Part of a small language model's weights.
Size: 9 layers, 6 heads of 64, MLP 1920 SwiGLU, vocabulary 8192.
Architecture: RMSNorm before each block, rotary positions, no biases in attention or MLP, untied embeddings.
MLP neurons of a small language model. Each row is named by its layer, matrix (gate and up: input weights; down: output weights) and neuron, and shows model dimensions 32-127. Each number is 128 + 24 x the weight over its row's rms, rounded and kept within 0 to 255. A neuron's up and down rows have the sign that makes its largest values positive.
After each neuron's rows is what it responds to, as a language model described it from the Wikipedia text at the highest values.

L4.gate1707 [140 153 119 113  85 115 140 128 176 126  90 137 102 112 112 128  84 134 111 104 125 122  98 119 125  96 139 119 129  88 125 143 157 137 163 119  89 128 163 117 152 120 117 121 101 124 155 145  92 161 137 113 119 157 138 126 121 103 112 108 112  93 148 113 127 134 134 106 183 171 127 103 103  86 125 127 116 108 120 142  96 144 158 131 162 112 149 134 140 114 120 123 148 142  84 121]
L4.up1707 [124 139 106 109 143 113 115 123 119 139 146 104  95  96 146 153 108 137 129 164 139 136 144 129 103 168 108 152 149 142 110  98 135 161  98 125 180 155 124  86 137  90 111  95 165 135 121 156 105 148 126 105 118  82 137 138 127 134 139 110 148 128 160 137 108 103 127 138  96  85 102 125 139 165 146 145 116 108 149 124  85 145 115 111  94 167 121 151 104  87  98  74 122 110  93 121]
L4.down1707 [133 111 104  80 120 100 152 101 119  99 134 103  92 131 184 159 151  96 150 158 122 178 141 143 121 148 116 134  96  95 134  90 119 127 101 113 131  62 104 157 137 115 114  96 104 142  90 123 136 143 129  98 115 137 114 134 125 169 115 128 133 100 112  75 109 127  98 128  91 147 132 147 130 111 127 128  99 112 129 142  78  87 143 144 134 122 129 124 162 125 162 140 164 125  81 102]
Responds to: Fires mostly on "head" before "coach"/"coaching" in sports biographies, plus other "head" uses (heads-up, headed), and scattered word pieces.

L4.gate1635 [127 102 130  84 129 136 143 156 152 123  75 117 130 162 130  99 132 174 156 133 164 124  98 121 116  84 143 114 147 110 157 114 165 122 105 149 131 149 126 128 153 156 116 122 137 122 104 152 140  98 122 127 149  82 133 145 150 135 151 134  86 101 137 144 122 153 131 140 109 143 160 123 192 162 129 156 137 148  94 143 135 117 150 136 136 150 119 137 188  94 121 170 183 117 113 143]
L4.up1635 [117 117 112 151 163 117 119 155 111 156 141 163 128 127  77 110 134 146 139 152 153 125 200 144 168 111 128 155  94  82 147 161 143 138 130 151 118 163 130  88 140 127  96 116  98  86 111 131 156 109 159 123 110 134 101 112 175 107 126 101 151 129 142 152 142 127 105 111 124 142 109 136 124 102 170 152 150 131  96  64 108 136 138 128 159 128 147 105  87 164 141 129 142  99 118 143]
L4.down1635 [125 137 141 146 131 154 139 137 134 146 119 138 126 123 122 141 112 104 114 148 165 133 133 103 154 116  93 131 116 144 170 148 104 149 133 133 133  89 134 178 162  77 110 161 103 111 131 160 105 148 108 150 132 204 111 108 134  97 156 106 183 132 116  94 166 131  84 167 130  91  71 114  85 107 104 115 108 144 127 111 101 113 140 128 136 127 180 135 154 143 132 150  91  94 155 137]
Responds to: Separators right after a number in stats rows, mostly the slash between apps and goals in footballer careers (21 /), plus commas inside numbers (4,563) and plural -s after counts (assists, seasons).

L2.gate1576 [138 131 149 126 124 104 133 212 105 135 139 102 116 125 101 153 134 123 175 140 141  90 104 168  81 159 116 106 116 120 107  86 169 157 148 126 176  91 141 140  92 168  65 140 108 105 120 111 139 161 106 134 157 154 137 171  80 158 119 129  92 101 157 139 103 128 146 144 124 156 121  94 107 135 113 154 107 133 118 123 126 108 149 120 143 134  93 138 155 139 125  98 122 158 159 144]
L2.up1576 [162  98 172 157  87 105 116 171 103 132 115 103 128 156 125 168 176 115 138 138 120 105 100  96  69 134 116 127  84 148 111 181 113 163 184 114 116 108 134 161  90 111  92 144 120  84 126 110 116 123 120 160 116 144 153 148 140 155 123  97 101  88 134 117 130 118 137 146 145 173 131 137 127 161  84 123 135 152 111 111 123 120 129 131 180 107 119 187 125 134 141 121 123 109 107 108]
L2.down1576 [186 112  89 106 141 130 135 167  67 121 140 150 140 107 127 147 140 105 127 137 141 112  99 132  96 114 101 117 159 109 144  93 149 144 159 114 176 107 130 147 119 142 117 154  96 105 100  92 100 202 135 105 107 131  94 112  97 116  93 121 119 149 119 134 106 124 129  98 106 138 142 155 106 155 148 102  93 144 173  91 135 126 126 101 131 120 114  98 172 153  86 143 171 123 151 156]
Responds to: Main action verbs and their endings, especially creating or doing verbs after to or a subject, e.g. make, filmmaking, designed, wrote.

L2.gate976 [124 142 191 116 153 119  88 148 153 167  82 141 138  98 137 149 137 138 151  92 131 159 135 134  92 124 127 121 133 150 115 169  94 141 118  97 155 131 128 107 114 165 119 119 133 157 158 111 143 124 113 114  68 116 133 166 129 106 143 154 117 150 159  82 157 157  93 133  85 114 137 140 111  84 138 129  89  76 133 163  93 126 138 100 129 134 127 112 117 119  66 107 151 145 136 140]
L2.up976 [147 124 121  99 157  98 142 136 145 130 147 121 147 153 154  99 119 113 137 136 144 142 102 117 105 143 126 138 120  75 157  83 115 107 115 110 154 132 103 125 145 129 116 109 120 128 120 138 100 145 139 116 128 175 110 105 114 105 181 113 136 102 170 154 115 167 107  99 132 116 122 184 122  84 154 111 116 116 118 165 109 137 118 123 162 121 132 150 102 138 102 135 110 128 121 102]
L2.down976 [143 129  79 132 118 144 145 107 124  96 127 151 150 137 112 117 133  85 154 146 137 147  98 107 139 102 117 176 121 112 134  96 149 132 119 119 113 131 136 124 159  87 148 162 135 128 116  60 115 133 147 141 145 117 146 149  92  86  91 141 131 161 142  64 135 121 155 118 121 125 169  91 173 149 127 147 139 139  97  98 137  92 118 148  86 142 121 165 175 134 142 145 116 145 116  64]
Responds to: Fires on and, commas, or, & that join a second item onto a just-named noun or verb, as in trade and, dates, bananas, light or.

L2.gate1734 [105 151 131  86 118 101 144 154  83 119 140 140 171  62 114 127 131 160 154 130 156 101 151 152 120  99 115 126 151 160 131 139 161 162 147  80 156  67 150 134  94 124 100 124 163 132 154 156 135 150 135 156 120 139 111 142 150 140 123 115 129 110 122 162 123 146 126 116 151 129 120 125 133 172 133 128 112 135 120 123 164 128 129 140  92 106 130 113 146 158 135 123 128 107 111 144]
L2.up1734 [130 141 126 135 127  86 113  62 100 121  90 140 155 105 145 185 106 153 125 107  85 144 137 129 142 103 142 139 149 150 102 129 110  85 156 120 132 148 113  91 141 124 126 129 123 130  85 128 176 147 152 132 124 153 125 148  98 110 121 135 119 101 133 133 132 102 124 183 114 107 115 103 148 120 103 131 104  75 132  84 107  96 104 125 105  92 124 139 107 153 121  94 130 147 163 120]
L2.down1734 [141  78  91  97 124 172 128 115 100 116  96 129 143 117 169 149 151 119 144 143 112 157 139 107 125 162 181 133 131 114 123 126 107 146 146  92 161 137 127  88 126 164 131 136 147 107 122 127 174 129 120 103  97 117 127 125 121 132 123 129 147  95  96 130 129 111 138 116 134 128 113 128 154 144 105 135 110  95 131 136 113 108 125  67 149 145 100 108 132 117 122 101 125 106 105 140]
Responds to: Opening pieces of words or compounds whose ending is easy to guess from context, like Pre(dators), high(-rise), back(ground), hard(line), Com(munity).

L2.gate820 [120 156 126 128 127 135 144 139 135 116 108 127 114 112  98 110 112 159 145 170 208  84 109 135 150 145 155 135 142 121 126 151 123 126 160  90 141 163 130 139 100  96  94 163 142 132 121 112 131 145 113 134  96 124 171 130 101 161  93 151 157 108 160  96 164 111 126 154 159 143 175 138 130 117 164  88 136 142 152 116 102 116 150 108 127 125 152 156 122 151 117  88  82 135 150 151]
L2.up820 [151 120 138 179 102 102 106 154 108 100 121 104 150 132 169 107 132 134 152 122 144 175 115 109 119 138 122 151 126  87 161 103  87 133 120 104 164 120 123 122 129  76 109 135 152 102 141  84 113 152  94 124 128 170 141 130  97 114  99 109 162  65 134 123 178  93  87 157 111 122 123 151 106 107 129 131 161 136 140 115 121 155 119 115 136 118 100 142  76 129 144 139 129 129  99 122]
L2.down820 [200 122 109 134 112 154  97 114 176 138 152 167  85 146 147 173 148 130 106 154 116 135 173 136  91 120 119 154 135 106  83 172 114 122 103  98 127  85 155 163 122 150 128 159 118 128 165 145 140 142 129 134 137 115 127 148 141 123 129  84 145 126 160 101  95  89 155 114 117 111 146 125 150 120 144 120 132 151 150 140 116 135 116 125 156 119 168 141  94 152 147 140 145 133 134 138]
Responds to: Mainly "as" between actor and role in film cast lists (Laura Gordon as Candace); also opening tokens of table cells or list items: quote marks, minus signs, digits.

L5.gate1689 [124 152 170 138  93 102 127  96 148 168 137 169 135 139 112 106 185 117  96 156 114 143 127 111 117  76 129 104 127  95 104 133 150 152 140 152 141 135 133 104 126 113 118 119  97 119 113 128  66 122 119 147 106 116 130 133 128  82 133 144 141 122 167 132  99 133 158 100 137 146 152 125 126 142 106 123 194 157 136 122 119 110 156 138 154  87 149 109  87 159 148 114 133 122 102 117]
L5.up1689 [196 117 153 136 146 112 130 122 122 153 112 101 161 122 120  96 119  99 118  98 127  81 133 128 100 115 182 133 150  84 151 130 142 134 140 129 172 104  98  91 120 131 128 116 123 136 147  97 159 120 150 123 131 150 122 132 114 112 101 124 144 161 157 125 149 140 119  98 148 132 132 149 139 127 134 132 124 143 139 105 154 107 169 119 142 140 166 106 137 118 151 108 159  94 133 125]
L5.down1689 [140 120 112  86 130 131 145  89  76 168  94 165 145 107 128 116 147 135 140 127 116  98  74  99 114 157 141 106 150  98 137 117 119 128 139 120 151 131 171 106 104 138 136  99  96 158 120 123 153 164 158 107 125 118 156 123  85 119 148 112  96 115 140 134 120 128 141 121  94 129 132 133 136 134 108 125 117 126 162 123 139 112 138 136 114 120 131 123  86 132 148 137 164 132 119  96]
Responds to: Delimiters in stats tables and career lists, such as pipes and the "(" before goal counts; also mid-word pieces of foreign names (Te-od-or, Nov-go-rod).

L5.gate1630 [136 165 224 159  81 110 133 168 126 149 183 158 138 140 139 109 100 116 118 131 110  78 109 132 165 135 136 122 104 119 125 129 137 115 157 115 113 125 148  86 149  71 122 143 116 123 150  92 125 132 121 103 122 136 142 113 160 168 113 141 145 136 111  91 104 124 160 165 137 120 109 116 110 144 121 113 147 147 129 158 120 101 139  98 139 119 149 114 158 147 119 151 106 153 143 104]
L5.up1630 [126 141 146 123 126 155 174  89 177 162 161  96 119 185 100 157 110 122  85 136 155 145 154 155 125 100 137 161 177 131 130 120 158 149 132 150 108 152 109 159 104  87 110 150 126 131 121 154 110 114 121 139 155 124 126 107 127 124 104 137 136 136 109 101 156 114 155 135 150 130 132  99 124 135 152 109 177 122 139 130 159 121 130 205 128 118 117 161 123 142 173  82 105 152  77 140]
L5.down1630 [157  99 121 117 152 111 171 110 117 121  75 129 112 107 152 122 142 133 118 166 127 129 127 178 138 132 152 173 144 117 140 112 110 140 160 125 118 122 151 152 156  87 120 113 133 130 122 127 123 142 138  90 116 144 110 121  93 121 133 108 115 130 138 112 168 115 115 149 141 105  96 142 158 128 124 138 172  98 104  51  79 119 113 128 138 183 122 108  96 143 122 101 131  83 106 144]
Responds to: Tokens just before or at the start of a proper name in tables and lists, such as a pipe, an opening parenthesis, or a name's first piece (A in Ajeet, Car in Cardiff).

L4.gate743 [139  93 128 161 114 133 101 143 161 145  98 122 133  96 116 118 105 156 110 142  95 125 135 134 136 133  68  95  91 100 120  99 111 147 123 127 115 117 129 141 174  81  73 137 133 110 123 173 160 129 140 104 124 146  91  97 161 134 141 115 113 157 124 123 137 112 230 109  86 140 163 156 140 103 119 114 160 157 113 154 148 142 108 141 145  81 117 149 164 134 124 116 133 134 126 144]
L4.up743 [ 83 142 189 161 109 132 123 139 112  83 179 149 122  82 110 140  93  91 159 157 143 150 137 131 154 104 122 139 165 165 109 100 199 144 109 139 107 112  84 143 120 121 120 118  92 121 108 150 117 127 139 158 152  91 112 109 113 126 154 102 150 140 103  88 107 149 130 155 142 124 120 112 152 142 149 100 144 148 130 104  86 191 108 147  54 142 158 113 115 151 133 159 109 118 142 119]
L4.down743 [199 140 136 158 113  86 103 158 150 127 122 152 122 135 112 111  88 127 128 122 124 192 149 132 135 110 111 192  94 133 118 123 139 108 119 149 100 132 119 128 134 129 170 107 114  63 103 131 149 132 116  91 149 104 142 160 131 108 120 128  95  99 110  97 128 109  98 161 135 133 148 125 129 136 130 146  81 144 142 126 143 139 141 113  78 161 119 111 119 134 112 129 144 133 143 148]
Responds to: Opening quotation marks before song, single or track titles, mostly in track listings, discographies and music articles, e.g. | 1. | "Buried Alive".

L4.gate130 [108 159 126 151 111 137 156 109 126 160 175 108 109 165 104 144 112 146 126 143 104 151 143 140 114  82 153 140 126 110  99 139  88 121 133 135 156 150 127 118 137 113 111 141 138 154 169 126 114 105 135  76 136 109  92 139 106 107 164  87 131 146 107 125 140  99 168 102 110 145 138  62 107 127 188 123  86 140 134  94 121 140 121 116 119 133 112 146 165 113 147 145 146 151  81 141]
L4.up130 [122 113 147 153 108 119 160 120 115 110 153 126 130  93 100  68 151 124 131 144  94 144 133 131 138  78 155 138 138 143 117 165 127 109 149 124 137 124 155 120 162 159 122  96 115 161 153 137 111 115 113  66 129 133 114 127 112 119  96  85 135 109 100 111 110  96 106 128 118 133 127  65 104 111 130 165 125 122 155  82  66  89 114  85 131 113 146 155 141 120  89  75 132 154 167 157]
L4.down130 [126 144 119 141 139 170 114 134 122 164 117 110 130 146 120 124 137 135  57 105 122 146 114 150 174 114 118 146 117 154 126 131 101 179 106 156 141 165 146 140 151  61 116 160  89 142 137 113 118 144  82  96 150 162 108 152 143 126  97 141  93  86 126 110  81 155 130 129 159 107 137 130  71 106 103 148 121 163 147 123 122 128  95 111 128 127 174 114 126 129 170 135 138 103  77 169]
Responds to: Tokens inside a parenthetical just before it closes or continues, like separators (; ,), final digits of years or units, and the second item after "and".

L5.gate1370 [126 117 159 123 135 119 131 113 123 139 118 157  71 108 137 106 120 131 109 157 128 111 160 117 148 159 175 135 105 124 113 129 148 110 137  90 117 123 144 115 142 131 121 154 155  69 131 116 152  93  87 107 100 136 134 148 119 109 177  97 115 154 107  90 162 150 137 119  80 136 147  70 105 133 126 138 115 119 203 103  73 141 132 175 161  70 115 142 135 150 120 114 129 126 135 132]
L5.up1370 [114  87 167 137 140 138 125 145 115 115  91 166 137 145  94  91 148 134 149 127 121 104 139 110 101 107 142 130 137 138 119 149 110 130 148 138 125 105 133 140 129 118  95 134 132 111 127  91 102 143 118 113 133 102 143 144  78 153 159 111  80 105 100 100 175 115 124 180 147 131 103  70 116 117 127 127 110 148 117 117 121 141 105 129  87  84 146 144 135 109 151 133 127  94 128 157]
L5.down1370 [ 68 123 107 126 125 124 121 143 136 125 127 145 160 150 147 120 120 130 134 147 122 131  79 113 117 123 110 119 149 129 128 135 148 110  77 133 161 107 117 137 147 120 158 132 117 134 122 135 137 111 186 134 108 112 104  83 149 120  66 122 163 112 182 110 185 118 116 185 155 156 131 170 143 132 129 138 150 118 128  97 143 114 132  68 143 179 175 116 147 141 108 156 125  86 141 142]
Responds to: Tokens partway through a delimited span: digits in year ranges or numbers in parentheses (2007–20|08), words inside quotes, and == heading == words.

L5.gate2 [ 76 124 176 121 179 127 107 135 100 147 106 128 144 126 136 154 116 158 140  82  98 118 141 172 146 103 120 147 153 120  92 166 138 128 138 109 121 121 161 164 133 146 118 127 119 133 126 134 130 135 133 111  83 148  90  94 111 165 121 132 124 125  78 134 105 117 132 161 112 138 138 134 162 126  92 137 132 112 120 164 128 119 132  98 108 144  71 137 128 175 114 163 166 114 131 142]
L5.up2 [152 153 192 102 143 121  86 128 137 146 132 115  85 130 147 141 145  84 113 113  84 133 129  99  93 155 154 188 123 133 107 151  96 134 107  84 116  90 161 177 118 151 121 110  96 141 116 125 143  99 124 128 150 110 105  86 148 127  88 119 135 101 111 115 146 125  96 123 154  82 159 111 130 141 136  80 117 160 151 136 146  75 137 125 103 173 128 164 116 131 149 123 149 147 115 112]
L5.down2 [108 139 123  82 148 126 101 119 110 129 146 107 105  97 109 127 135 142 143  89 138 158 142 136 104  85 123 172 130 157  94 166 114 129 144  93 118 123 114 144  94  89 108 110  87 166 127  90 145  90 125 126 116 158 126 106 122 134 131 109 166  99 107 116 133 117 130 138  78 132 142 140 140 153 140 110  69 158 138 141 115  80 133 133 124 101 109 157 126 134  94 147 110 141 101 119]
Responds to: Action verbs that expect a following object, mainly make/made/making after "to" or a clause start, plus "called" in critics' quotes and built/constructed, also mid-word verb pieces (dec-lar-ing, mer-g-ing, exca-v-ation).

L4.gate408 [170 146 145 155 121 152 134 117 117  91 131 146 130 148 151 144 103 147 161 141 168  81 150 141 121 132 108  90 144 128 164 109 151 124 120 110 134 154 144 116 153 134 125 129 116 127 142 135 148 124 164 110 138 138 101 110  60 123 117 112 145 140 194 109 141 185 160 125 115 102 152 168 107  90 120 140 124 101 171 135 143 133 114 156 128 161 113 122 115 154 162 139 113 112  90  60]
L4.up408 [147 130 121 152 160 130 176 120 133 172 104 133 125 127 133 123 150 115 114 152 129 120 131 135 139 107 107 133 142 123 138 140 162 140 160 131 141 115 146 153 119  87 140 127 151 109 121 115 181 161 114 114 127 135 118 125 101 140 124  70 137 146 203  95 141 138 124 154  62 184 146  82 105  94 124 119 113 128 191 172 116 150 142 117 117 138  92 140 107 160 120 157 124 128 117 149]
L4.down408 [169 132 152  72 120 140 145 111 151 135 135 148  61 175 115 147 112 139 188 128 117 121 124 147 168 151 131  82 137 119 126 172 117 106 107 134  92 110 156 113 110 170 132 102 140 170 150  69 135 160 153 103 135  96 134 119 151 115 170 132 121 161 132 115  73 118 112 161 108  88 115 161 134 127 104 110 150  92 145 116 126 108 153 149 106 133  80 121 146 143 111 156 159 132  73 123]
Responds to: Mostly "and", "or", commas right after a preposition or verb lacking its object ("in and around", "within, and with"); also dashes in scores, hyphenated compounds.

L4.gate1252 [ 82 157 174 111 106 114 146 143 103  67 140 107 125 132 163 113 100 179 107 144 121 143 170 113 110 108  83 132 104 104 137  72 107 154 153 154 138 118 144 129 105 158 145 174  94 166 100 142 171 180 137  98 123 101  96 116 112 111  95 131  94 119 114  91  78 136 116 101 152  94 149 147 118  84 145 152 159 149 129 124 110 128 108 137 132 145 104 142 179 132 125 117 143 125 164 123]
L4.up1252 [ 88  81  99 106 140 147 101 126 146 114 146 116 140 114 127 106 140 156  96 151 115 121 152 125  91  95 155  96  97 121 153 119 131 113 108 145 126 165  90 129 154 121 138 135  74 106 100 101 154 151 171 168 121 114 167 130  93 117 126 125 121  92  98 151 120 145 102 149 143  66 137 159 138 114 117 160 125 126 123 102 144 131 123 131 113 101 105 114 135 144 133 140 141 137 134 127]
L4.down1252 [109 163 156 125 188 135 127 114 120 123 125 105 149 146 173 126 159 156 143 161  92 108 129 106 165  93 104 142 134 122 143 114 122 125 107 140 133 205 152  91 139 132 139 106 123 132 153 114 110 159 139 117 144 134 128  98 111 171 139 128 123 117 101 146 160 153 114  95 141 149 113 147 108 132 122 140 142 143  96 172  92 115  86 109 120 139 122 138 124 140 157 113 150 204 171  95]
Responds to: First token of a new line-item in infobox lists or table rows, after "- " or "|", e.g. "Binomial name", "Client", blank table cells; also weak hits on "its" and "same".

L2.gate641 [141  89 155 131 111  99 149  97 121  95 100  94 143 154 115 121 118 139 152 136 149 138 165 129 134 144 142 117  83 215 105 173 102 147  95 107 133 151 102 144 133 105  82 138 136 140 105 145  91 135  93 111 166 136 132 131 139 123 122 108 116 158 121 104  98 190 142  91 170 140 133  89 171 118 131 101 155 141 123 157 131 134  69 126 159 106 144 153 146 120 155 123 134 100 121 112]
L2.up641 [158  84 142 120 169 151 116 144 135  93 119  63 156 119 106 130 154 130 119 144  94 119 173  95 154 110 130 140 120 169  99 156 122 148  95 119 116 121  74 144 119 113 142 151 135 125 148 153 107  89 152 156 121 130 112 135 109  78 107 153  67 150 101 117 137 130 148  90  99 133 111 103 123  91 103 126 110 120 131 185 123 134 103 157 132  99 135 161 104 112 107 119 157 123 149 143]
L2.down641 [121 143 125 167 154 120 121 158 141 149 147 102 150 123 161 135 114 110 122 154 102 118 142 105 111 138 189 155 120 171 137 109 181 118 111 158 126 128 135  77 147 114 176 128 123  97 136 130 123 112 132 123 120  81 110 125 141 150 115  97 123 105 111 152 115 115 116  53 109 105 110  88 143  87 151 145 165  56 119 146 110 166 153 110 121 106  91 146 136 125 113 142 101 154 132 129]
Responds to: Mainly the bullet in Wikipedia infobox rows such as Area • Total or Government • Mayor, plus word-internal pieces of rare names and words (Meta-mor-phoses, Mon-o-plane, Fle-ish-man).

L5.gate1405 [108 133 126  96 119 132  84 120 150 178 118 135 131  99 123  96 153 200 120 120 161 165 215 133  88  99 101 124 147 118  98 169 116 119 128 158 151 131 124 149 108 123 117 118  96  87 143 152  84 119 154 130 112 114  94 131 151  73 137 105 157 130 122 109 111 159 139 115 141 110 110  87 146 146 133 171 111 139 142  95 135 134 104 165  81 118 162 125 145  81 126 109 112 133 113 106]
L5.up1405 [110 133 119 173 139 117 114 123 108  93 143 100 148 136 138  69 153 124 114 138 133 124 127  51 143 125 151 130 165 124  89 126 116 122 141 129  81 136 127  96 110 133 132 149 129 109 162 117 122 101 115 140 139 117 138 162 133 165 106 187 112 126 156  99 119  87 136 110 114 117 101 103 122 110  91 124 135  96 142 101 138 108  85 141 108 156  82 141 104 138 162 120 148 146 116 105]
L5.down1405 [140 131  57 129 132 114 127 153 145 123 132 140 121 129 125 145 188 107 122 163 145 140  99 135 176 159 156 122 104 137 137 164 138 116 156 115 188 159 129 127 147 114 110 119 120 154  93 123 165  98 146 140 138 133 144 142 144 107 121 151 125 168 100 158 174 135 100 127 147 158 139  96 160 119 120 109  88 165  70 117 146 154 108 122 125 154 153  91 118 136 117 124 148 128 113 137]
Responds to: Mostly the • bullet opening indented sub-fields of Wikipedia infoboxes (• Summer (DST), • Density, • Official), plus plural -s endings (block-s, brick-s) and were after plural subjects.

L5.gate1729 [108 103 136  79 115 127 134 124 138  71  89 127 133 136 156 140 170 121 141 140 123 120 124 107 129 119 120  99 132 124 168 187 148 155 101 101 134 106 178 123 100  88  98 120 144 154 142 110 103 165 134 108 146 113 135 147 131 145 132 124 167  92 112 112 158 130 104 151 148 151  94 111 107 159 128 155 122 140 119 107 106 110 139 129 138 164 116 129 113 200 123 113 112 134 142 157]
L5.up1729 [108 136 138  89 100 115 149  97 181 153 122 131 176 127 108 125 163 135 117 103 133 137 148 110 156 103 140 139 117 143 148 126 164 166 121 121 103 104 148 127 110 107 118 128 137 129  98  98  82 128 126  86 161 114 141 115 134  84  82 132 160 134 129 134 153 143 147 114 121 141 116 140 150 134 110 147 140 163 138  79 116 143 155 141 117 141 108 171 122 137 114 107 162 138 102 118]
L5.down1729 [174 129 138 128 171 153 116 125 154 124 144 121 139 121 126 170 146 111  75 127 129 175 152 121 180 133 121 167 118 111 134 199 157 120 157 122  87  71 145 113 123  90  98 110 128 122 133  84 101 132 130 132 109 144 124 189 134 125 181 121 145 154 129  76  96 151 144 149 138 162 134 150  96 106 117 101 119 119 129 119 122 130 125 173 157 123 124 161  94 157 163 111 133 138  85 134]
Responds to: First words or word-starts of compounds and fixed phrases, often size or position words: head coach, light heavyweight, heavy clay, high/highway, out(door).

L5.gate1150 [143 135 124 101 142 156 147  91 145  91 114 122 128 100  96 111 155 107 139 199 133  68 164 133  96 105 110 116 140 142 107 139 123 158 123 132 117 137 116 182 130 134 131 140 151 118 156 116 134  74 130 126 130 156 126 123 133 115 162 134 163 100  85 133  93 103 104 134 146 143 141 138  97 129 119 109 145  99 108  91 107 150 122 150 172 140 111 134 112 148 129 124 127 145 180 122]
L5.up1150 [168  87 182 116 128 127 142 139 182 133 122 155 137 110 113 134 145 101 174 119 174 115 117 151 131 170  88 163 121 127  81 145 129 188 142 147 149 200  96 137 133 151 132  86 138 141 135  91 101 113 151 158 107 125 158 132 194 136 130 128 150 147 103 105 133 139  90 143 106 150 127 150 131 116 107 120 123 141 128 138 119  86  98 122 123 155 124 126  88 129 175 114 110  99 134  92]
L5.down1150 [133 112 172 102 144 133 145  98 145 190 120 159 134 143 126 173 102 179  84 136 145 106 120 155 110 144 151 152 124 123 145 114  83 117 128 116 119 171 144 143 126 139 141 113 110 139 129 155 103 117 171 101 134 108  94 141 129 144 113 139 127 129 107 133 153 117 143 157 118 152 114 149 104 133 156 139 161  83 121 129 132 166 182 125 122 152 145 119 118  79 150 132  91  96 148 120]
Responds to: Fires on "and" (sometimes "or") joining two parallel nouns or verbs, as in news accounts and books, trial and conviction, assess and monitor, plus weak scattered word-ending pieces.

L4.gate368 [123 132 162  94  94 146 120 133 144 138  99 140 171 162 122 134 121  90 205 134 118 134 135 176 104 115  83  81 137 133 115 172 141  89 148 130 141 108 149 135 112 181 152 150 109  90 129  80 124  96 153 160 145 126  89 133 180 148 122 122 125 147 136 165 105  84 103 118 130 119  92  74  87 139 133  71 116 136 149 122  87 118 166 149 126 149 127  82 126 145 138 123 121 107 140 115]
L4.up368 [113 152 162 141 136  98 153 137 105 128 130 115  63 140 144 120 112  93 172 110 117 110 168  87 173 168 149 182 102 102 113 122  94 123 133 144 109  83 119 143  85 151 117 124 146 119 175 146 165 161 113 122 114 129  88 126  88 134 143 137 142 110 103 106 131 120 156  98 145 123 146 119 138 146  74 102 129 137 107 115 186  93 109 109 124 119  92 110 135 136 105 153 135 113 108 110]
L4.down368 [ 80 159 124  85 130 144 132 136 123 125 122 119 104 153 154 117 155 114 124 135 110  86  84 156 105 145 129 148 116 113 113 106 130 105  97 153 155 113 123 131 150 149  92 167  96 123 150 172 126 133 128 124 154 145 150 143 139  99  74 114 140 139  97 105 120 108 108 175 109 134 179 119 119 133 102 142 123 146 108 172 148 129 115 128 144 124 135 156 141 138 150 140 170 157 151 116]
Responds to: Main verbs just after a sentence's subject (often he) or after to, mostly made/make and helped/help in biographical narrative, such as made his debut, helped lead; a few stray word-piece fragments also appear.

L2.gate1805 [123 150 153 129 129 164 112 119 131 117 144 130 131 128 121 170 129 106  85  85 154 118 140 134 171 124 109 156 128 136 158 139 115 105 117 141 148  95 139 122 168 137 162 104 134 108 116  88 115 102 110 126 130 127 158  95 119 140 137 144 115 101 140 130 130 142 161 112 146  96 125 125 140 135 161 125 136 133 125 146 151 110 166 103  95 145 147 116 154 131 103 139 143 157 165 150]
L2.up1805 [189 174 172 142 107 151 110 150 127 134 123 134 104 114 106 163 105 110 122 157 162 144 174 124 107 137 131 127 119 125 129 119  88 150 134 144 138 139 138 181 155 114 173 136 122  99 118  83 112 116 172 154 123 123 133 131 156 151 120 127 102 141 159 123 158 163 171 127 141 111 140 180 127 118 105 141 153 114 109 138 150 124 101 116 136 161 122 126 127 154 107 106 139 125 182 118]
L2.down1805 [184 176 164 158 103 153 154 146  84 130 136 103 111 132 120 130 179 100 118  90 116 134 157 118 132 106 102 129 122 128 108 112 108 115  92 165 148 108  82  99 148 125 158 129 171 142 169  97 133  95 139 146 116 121 173  87 110 177 129 122 131 132 141 137 142 153 177  81 103 100 112 108 159 152 139 142 161 116 113 121 149 149 147 125 107 142 174 102 132 122 139 106 119 103 143 110]
Responds to: Colons, dashes and brackets in Wikipedia infobox and list lines, such as the colon after "Class" or "Summer (DST)" and line-initial "-" bullets; occasionally mid-word pieces like "ant".